python train.py --hidden_size=192 --head_dim=32 --norm="rmsnorm" --bias="none" --tie_word_embeddings=false --init_std_o=0.00545 --init_std_up=0.0341 --init_std_down=0.00409 --learning_rate=0.00199 --lr_head=0.00468 --final_lr_fraction=0.0 --batch_tokens=32768 --max_seq_len=512 --max_steps=8576
MLP neurons of a small language model. Each row is named by its layer, matrix (down: output weights) and neuron, and shows model dimensions 16-143. Each number is 500 + 25 x the weight over its row's rms, rounded and kept within 0 to 999. Numbers have three digits each. A neuron's up and down rows have the sign that makes its largest values positive.
A block is one neuron, or neurons of one layer that tend to fire together. After each block is what it responds to, as a language model described it from the Wikipedia text at the highest values.

L7.down491:490502487528540485498499438499526508518459496499526502459515486491505494501532513495523499563512506505528501492540465508497484504497504505529527475499471530521513498568459497511550550483502512493523460515503508497480500495490479494532501521532530490471528506524521506472533486538493476519471490510533420500514516570484493528472467485471460546484480519539468470458507510476507531464506
Determiners and noun-phrase modifiers. Determiners and adjectives that open a noun phrase after "of" or "a", such as "the", "a new", "local", "major", plus some word-initial fragments.

L6.down156:517468530499503484451468473520503502529531464460518469503505522485524493465530492500510504524510492498530518477465512516499518499538527488482502466463523500536499501480448525520470504491521551473483479526489489501535487474512486547466506461519531528496544520470530503503487459506487516506478524480508476505518510535519486460491526489549445506523490492433535467534516547506495534532453
L6.down195:494491526507511533515537518493526523529520523493467555535468535491483476502520491523539505499496490496525462502496509510475520515457498518489473484481490512521503492481513498498482492446527493510529473515504532533539500503469531522426511457493506518469488471486509507483475524445497478464498482501532497495549521505483493523471543516473465529501526487486525502560490479548489524504487
L6.down302:513477516511506481500507500538510547520504501471449487514495497480507509523455492489511500495502521456548523542499484488496506472540478476489492522473515512501524523467497465491482493487467541541466530532509484456535482513455548493454529494513510482492479492530522495480547524484545488429506445468501509467499538513512492493509539502533519491523494510533496458539512513491514484531475
L6.down415:526502523480521491494492494507506524492484494497544493538497489504486486518485436503479504521515510460508510478475508504475526559473469491510494513499496449483496522484453564538448510491489481502461514519473529470485477541488505490499465494460485464474503498514523481488502496523529506497490457538508517475490573482504510507499548496537496554450462527494510501494475470497529489514491
Month names in dates. Month names beginning a full date, mostly after "On" at a paragraph start or "on", as in On January 3, 1947; also weaker on capitalized word starts such as G-, La-, Go-.

L10.down139:535478493527473536493515486473492472492475510443449489485521496485548529475479498508465502488554515481483494502530470503489511493485499478518511490488492483481511509493510534489450493561492465531483547523512473513531513537485483487503502522526483467497504494509475488497486513484517490498465510470518437464555539515491513545510539492496535494467479468536514502546541517463495534510479
L10.down203:477491470504553497496504494493549501489556493449507504526499466495531452498482518476510476484508515485465531521493501504525506478503454505527486509525540455497488488483488507469500519531516503478482484468499524493499516487496554470533522466517504512519524488482497549516489472526530480477514506460519495504496535460481537484493457557515487506495450501491536474504509523539504524481487
L10.down487:535467536476481453498477507498499504500506536459500469492523523478508509500466500488446507485488517481506449539476480482500487511539491516474493502489461524498508537515496444499478500500487537490495539563496492528507488510501533520490501508485512506451506497548437537519520503460544460516497470446494495438518547466484525503467477472532493479539496450527503530520513444501493518490505
L10.down493:466498513530519420490490470502501476467503478472505491454498529510495508479473508513516476502474546492448497515497486501498491504522508495489471523496459501498506503503582483501523465518471500516528514512513470510520467530483485463488492494502516435498479519486500510538488487502511494491542512464492465518487526491478532502515528500500536506456534435513545524494481459480503527514488
Attributive adjective endings. Final token of an adjective placed before a noun, often a suffix piece like -ful, -ical, -ious, -ated, or short adjectives like live, new, early.

L6.down166:584525466491496506466491509491497484494542502494518525476431477457491518475475442542443451497469502498471515502495526487494504477514531533543498543545505482506505511512502467503447457475481448496487515515553496512497458538462561529527476489499479502484533511465522492490482513522494490508450500516495496514519471420526471495473529521472531519494545525497485517504464506502471503471496
L6.down209:475512503485560526496498481487465462540498485502518464491527499484511495495498480502544511489548505484474534521549500497457487496490470529498500472491540545514511532540461492533479465437543493494502537472485497503541479497507480501503458495511507520511512527507514516515498489522489542547501513502485491514524512509504462498542497486535465519469503519452512448499469539501459493549510
L6.down344:488538491508490518523518510453490480487481516441484442494446518477457483488483549475452504524511534509487511527541474509501473502510486497512495541543530483530505507478541503488477508506532474506528451501535515509535500488524460519537511495522475527444494506513494536483480505447529483499503465467521513497445522523513510492489502489523468507516485506512542506516544521463512506475504
L6.down510:525521488495503466531512495544495516483486472534453486525539504527463487505475504485501540479487458522557457503472502530483514501496516478498524474476512472536501430530527471496533452476506564512460516531463507494490512545476515464507498525485473540488491497532496525527500488457490500472506488515476505523479482519458521450503463494504531529516521494480471522525480466513473503515454
Split word and number starts. Short word-start pieces like de, she, he that begin longer words (depression, shelter, heaven), number chunks such as 0,000 after a leading digit, and pronouns he or she.

L6.down104:481510495489495506545463455501496503529466491473503457493495508517499538489469450499497518482489503471497468490556464560505493490477482496466497522475492526488528481496508512511468512475543469498464516504468508506500574488529539513519520514485511474462489520482481519492483488493511502478440532473481474491467516503492541442442485537524481492455475502459450509468540494548479476530496
L6.down128:489445514492516457536491562512529482528533514473503471472523504473486494534521489487532490514511501498493536511528485468483529491486496521528490537500541494514510465520443506477535489537485508481474523506494474480475488528471491444550490510490468479506519521526516475512476488521465517513531543494531533542507451476496474548477498467473486512489553527447479528466521482492505470472487
L6.down389:482521495498495471535471507504525468519512508487513513507512503496502514514491531490464507486513505490485528438442472509525486515471498470468532560480438462558539503500508549454452515471534500480501534535526559502508486497495507484489525506443520513508471530436494533490493496474533511494488523482531447483500508545499505438465479453484469546507519529477504514553532495536526520502514
L6.down419:479506442527516502487495526465529525493494510491476502529503530492519481512507522506456461473519470470506505510490521512492510499515513508533499469558513476487446544467550462533510495516498499517517514469513495474485452508513507476547515506498490474492451473499476498466488514479487544496501511489505500543515541504486489489523469496552468489482534488516503484482531531511555553503489
Sentence-ending punctuation. Sentence-final periods (also ")." and closing quotes or "!") in encyclopedic prose, plus the stem "consider" in passive "considered by/to be".

L6.down330:522513484458490517539514532534526492517473470512510485517522504475473502491527542489476492518532496493435507494466527515510491508508510480501493454513523541532516525496520470492484464516480520468528467508515525510482547457505484461501510532548563486517557513500502494484540529506488477537500559510530460520479476483430507516482525477511513521504467504540541500461533487497505530494515
L6.down339:495470483496428490494484502526519530479491522505494513515518527469553556541507522479482456502509487507541529539448483476528516481477513480521518466496537451510475482545540451482512489508496502512509487468496487492493550534549513515491503487470523461510505517496498492500512478495444490460495506549475483517522465514501501517504476470461450507506495507473544511497475550499514490499536
L6.down444:469495496535464537459489497518486505495482472495527532538481487526510493472497495495482495493511489518546505499512504513508494482518550481476562524510498498511460437476494501514529494493490487512520469521498513501512542514495501502555464500517519493505469485548484487484501520484517501512499468538577498507461492524504503456480489519481477437489520486498506537499489494518549478461488
L6.down503:446478495473502547511498470497548516543503486485513572513509526516495569485539517519488542511493538530496542485472533468497475486513512476503517490494507492494509511486502490486495487503475528442492483492494491508514498516531497516506496509504527544513552498524460491454487531493525499515526506497488434513511524506496487480504548446507480505511482471527556487505495537485552502487444
Relative pronoun which. Relative pronouns opening a relative clause after a noun, mostly "which" after a comma, also "that", "who", "where"; weaker on scattered tokens like "show" and "&".

L10.down112:513508548504501537489471500485467489528456537481495482497524479475504512493514511559487525513511489489545503487497473526496490493475470477465538508550509523490522499525526526497504508506520548528523480500439493527444486498497529448493500482471493491512530480554487510511449481531471476512487469452485502477479509525519508501517470524524478494511455483498496509501506494510500478469507
L10.down363:497496514498500491498429535459513444459523502485529485527496506558494515511472501504474512511497525520513488490509487471521529471506510474495482496473488513487510557529512494525487533507565468502501478509490504569519539472525512529530551496484504513492490506475514499466513461539530495494480484500533457470531521453486491529459496492505522476494529476494487531542530506517536480516479
L10.down392:444481507472463509469516499502477503494488507482479484473521491520516501416537505515503485535480492495490504506506510520545522503504538546511490491508531501503502496521483506448546546482507514549492530496503481487515490486529482432544493520518512488529480524511385507505512421539457490485526489483502445462485509507506504526481496487466499474503541491489498482523502496504529502516520
L10.down492:493496486556484465504494510490498505507513495518489544499468486499488537520458467451506505518488523500484482529514539525485518543496524521489470495503512482522478475513469544516507521499481491465486484465494530495473457466563482446504486509519475503510505512499471501537457471500556506474504481490496512478517497532497522485452492501514522457481462487495501507511462490465496489486496
Sentence-final periods. Full stops ending narrative or biographical Wikipedia sentences, often after a place, name or date, as in "at Elland Road." or "to Lebanon."; also markdown table pipes and separators.

L7.down445:479500496542514458516554477522466495527465562514471512490522476440546495511477514517517505486484500484501472531513488507508509498498473491510497514460494468496458487514454491529474504476518532522516536507482503524511461517484523483482523471527524455468499479542497494506504483544550559476482470480535488503496514538467496492490506506524490494462510504449426510478490528482459530527493
Month names in dates. Month names opening a date after on, in, or a table pipe (on January 29, May 12), plus scattered mid-word fragments like c, po, ar.

L7.down146:492487518500517485468455462491451501489502480464463516484519509518440510499484486485522508469545485505565508495494555444546556512488528523523495509486490509470513519518490522475501510530467507512517503469460465511435540469506501487505511483533505491526467504521486475499527465463502544522511499485484442487505480503513484518492491519515503513482490513557479492520502487492455506503485
Subject pronouns starting predicates. Sentence-initial It/He or a relative which/who right after a subject noun or clause, just before its verb, e.g. ". It was", ", who served".

L10.down99:504456514507522484484555484508513505555528523489506544511521560524462492508509479545501445455486487454537511478482535520515511549512474482483487523485539524498517448499502489488520546485518514495510522498507495479502463459489524517504497514487516501482485521510484553526494454512485509498500547548538479517464504486516487521494469499451502498535505550500462489503526561549499481498516
L10.down175:530547463486517471490538505490511487513509477514509540524464507493512478521537482449510489493530505500446536508469520502550481457501488515506470460451517477482569482521460507503502487501507517487523473480485471500495482485526495525480507502506518530515500482496501506517461508471480520477457517532498443488498494482500500491544478547476500529509482528504537500514543506523449493520513
L10.down234:520517494528481493510461482481452451475516569501494541550449477505520509526520522443469509467469491529492497517504516469498493501503464523508506511476517507472464465506484540494509458512487495473507494472477526505485488516464545518514513526479493509469484455476465518489511504522468476489481500485514480500545470484516505468512484479471524538532527499511504476458511521552507442488560
L10.down329:479469498489506494503511524493495471473505498438475473549538502530511492502510491546455514485534490495452460514479494512518495498524523462501499510482481469507504460522506478513465509530476509518499511516508510542508473519491548488509527494508460510488474511507465493513509471489509521556509499433515439505528487467507505526482511465523553473494470466541502502535515483483514538482476
Clause-opening subject references. Tokens opening a new clause that refers back to a named entity, mostly relative pronouns (which, who, that), also He/but and surname endings (-son).

L6.down37:558493533475458469476509484496475470489495530479484533510506507477478493522522524479521555490473501531472557494501510501494503490509492525486491505515513497520473504475478503470503563478553492507488528482484459509516501533491517479474527527469483523511544458519490499500519473512488511519526533484520499452515499488541520510451515522472493494443519489489497506497450444523496488518510
L6.down384:480497456467501516587494470493476525512468488505513493468487515519478531519526505513515529530506480447517511524477532508474499541576490500497504488483473516464508495449512504487488519516564494504519537544474498442507536483489519509492493501519510509520472484502482515539496501474493526454484486477507467483474443523506513474479498499501490502534503490536500491467500449514500535526517
L6.down456:509494461472488467489544493503508519512479509502500476491471492467479464512526545487450509475496499492514488524495499528540498485511522489519453537518517527457494517495512464472473515517485485513481467488536458519504513472524512498477455469497471483495535470518484504500521508505492506541530497527549478521475523518450534534514498524529511507469483461572515500453511436510476512514500
L6.down478:526497521458456487561556476521482544505534543537446546506540469491471477490511492519473515485489508530524523479529529502477485478483500472490488493490515457514479492486459520495510501488555498511468523502484517504481526536457510510483495487520517529504510492505451503490458484510510466502486494496505489465527473514503478528469509515499508472502501494489555512511516518481542489546527
Prenominal adjectives, esp. "local". Adjectives and adjective endings that come right before a noun, especially local, plus main, other, new, various, and word-final -al/-ular.

L10.down111:512487498485483496437506551500478471514479462513487516515452481487513473475487486518483531499468465475459474449486520484512491468544480487488500513471492471514501459527504539491482499514532504480470529494511473509522500538508470514517474546496471506528501502494461501508464502467480557487487463519469507534479520507471499500504496495505418524496522458503474480481463516474499483541486
L10.down121:450499508512485522429491520510494531476480519487497498475500459478490509490483472435524551484506525480490516498517554523510502480494473459491478506504511455484458507492490504500485499534488542495469494495477450473537497503520510498467474565498482470482447476518493499493531485495470513504486518494501465453510511485473502515490534539525492515522483503502528504474538531457520480472522
L10.down389:499486496469495477500512452460502458508522465474489529476460507492554514470524467461516465525469482492509512511478498493489517529527495499504519491470506526511497531509472501507469474462516536488495510496508484511537506495449522542486470482500497546501484501499505510480505457496525493459482585530478481537497552526459515505468512513516490506498512540439480458537467470535495537521467
L10.down402:515473529481502520482498512501516507502474550496498461492495518534484480506510490478507489484461557525479500502529546541543480443488484486494519533524492552489528521490551488520480522486508475517524502475490509528490488500476513487537489496489522526532486464461476507472513494504568448546481518528500577498506504525528538497493531496498511523509517488512511508465513522504489491527551
Date-preceding tokens. Tokens right before a day or year number, mostly month names and "On" opening sentences or table cells (On September, | March, Released:).

L10.down23:523470482499445527480497505522488510510485522482507468539522530485428506511521510502494473489534485513545520497501510505492445472492510500508463491519521494490472513472434512508499510500511489550529479476522523527474464510503488471518497501505496506538528510505482509498527482473485485490538499538512523528466511488491443492504516543466473513494489497456484496490537511486507542492541
L10.down142:478488532466538513481503515487521490506519493501517513477472515520474509497501476510494460483494505454496458453520513503517495446483505514511525478513481525478544536539504515497492470542504560484560526536517512534502487540498464517452452521461466496457497495485485500529546492522501433535522524525502523525512527475496469531506490534498484474477497510485525521485491492532545517544477
L10.down399:509475488511485508464447542492435515529485509478499444490542537524505508481500528518489498486495524472505522538497517504488512514534456449481517543536495479523519473499508483509497502524509524498557473475547488505503457587478520487515499491532491534491509496499512532487493473527469545549511489511507528521479498481517511491482501478467482504482520540487548502483500517484545495485474
L10.down417:453533523504529512493510509509499450517473513493562497457479492467518502509477460515478446494546535528486462512503467504526496507536480522483520499476461513488474481461422552517511504468488498480557485523522467536469448497518507454550540528491519481506484495503500468467522501551506489506498518536514484449508487501502526458501500493499514504470500500519479525490534463502528521528525
Word-initial prefix fragments. Opening word-piece of a longer word split into several tokens, mostly prefixes like de, con, pro, as in determine, configuration, protect.

L7.down185:466511532511507508471491489495508460518514507482517513477571514516518528522515551515501459486508499500512482482495488500555515494469493489507529477491494546501525495483501471463542518455471490551531501497498499540525498481514515471517510521483551491542459499483407480501526475510490527491466510495536444484507496496474480506467475478464471518524530508466481515535501486467538510496487
Record and sentence end marks. Final delimiters that close a unit of text: the last pipe ending a table row (scores, stats, results), or a sentence-ending period, colon or exclamation mark before a newline or new sentence.

L7.down281:539485493486504436479503531515500480458529489477504513541495489515499506475467514466434481508501514492522483478478474509471544483504504543480460485493487513526496472501542508455517503517514476516522491537481531531468482498462474462519496479507501554508443516530476503525501509492480484564524465504505509491470517503506501498494469473450524465498513487500492510556452483474473530544505
Digit chunks in numbers. Number tokens, often the later piece of a split figure, in measurements, quantities, addresses and times, such as 88,000 km², 6000 ft, over 100; a few weaker hits on sentence-opening "As" and "due".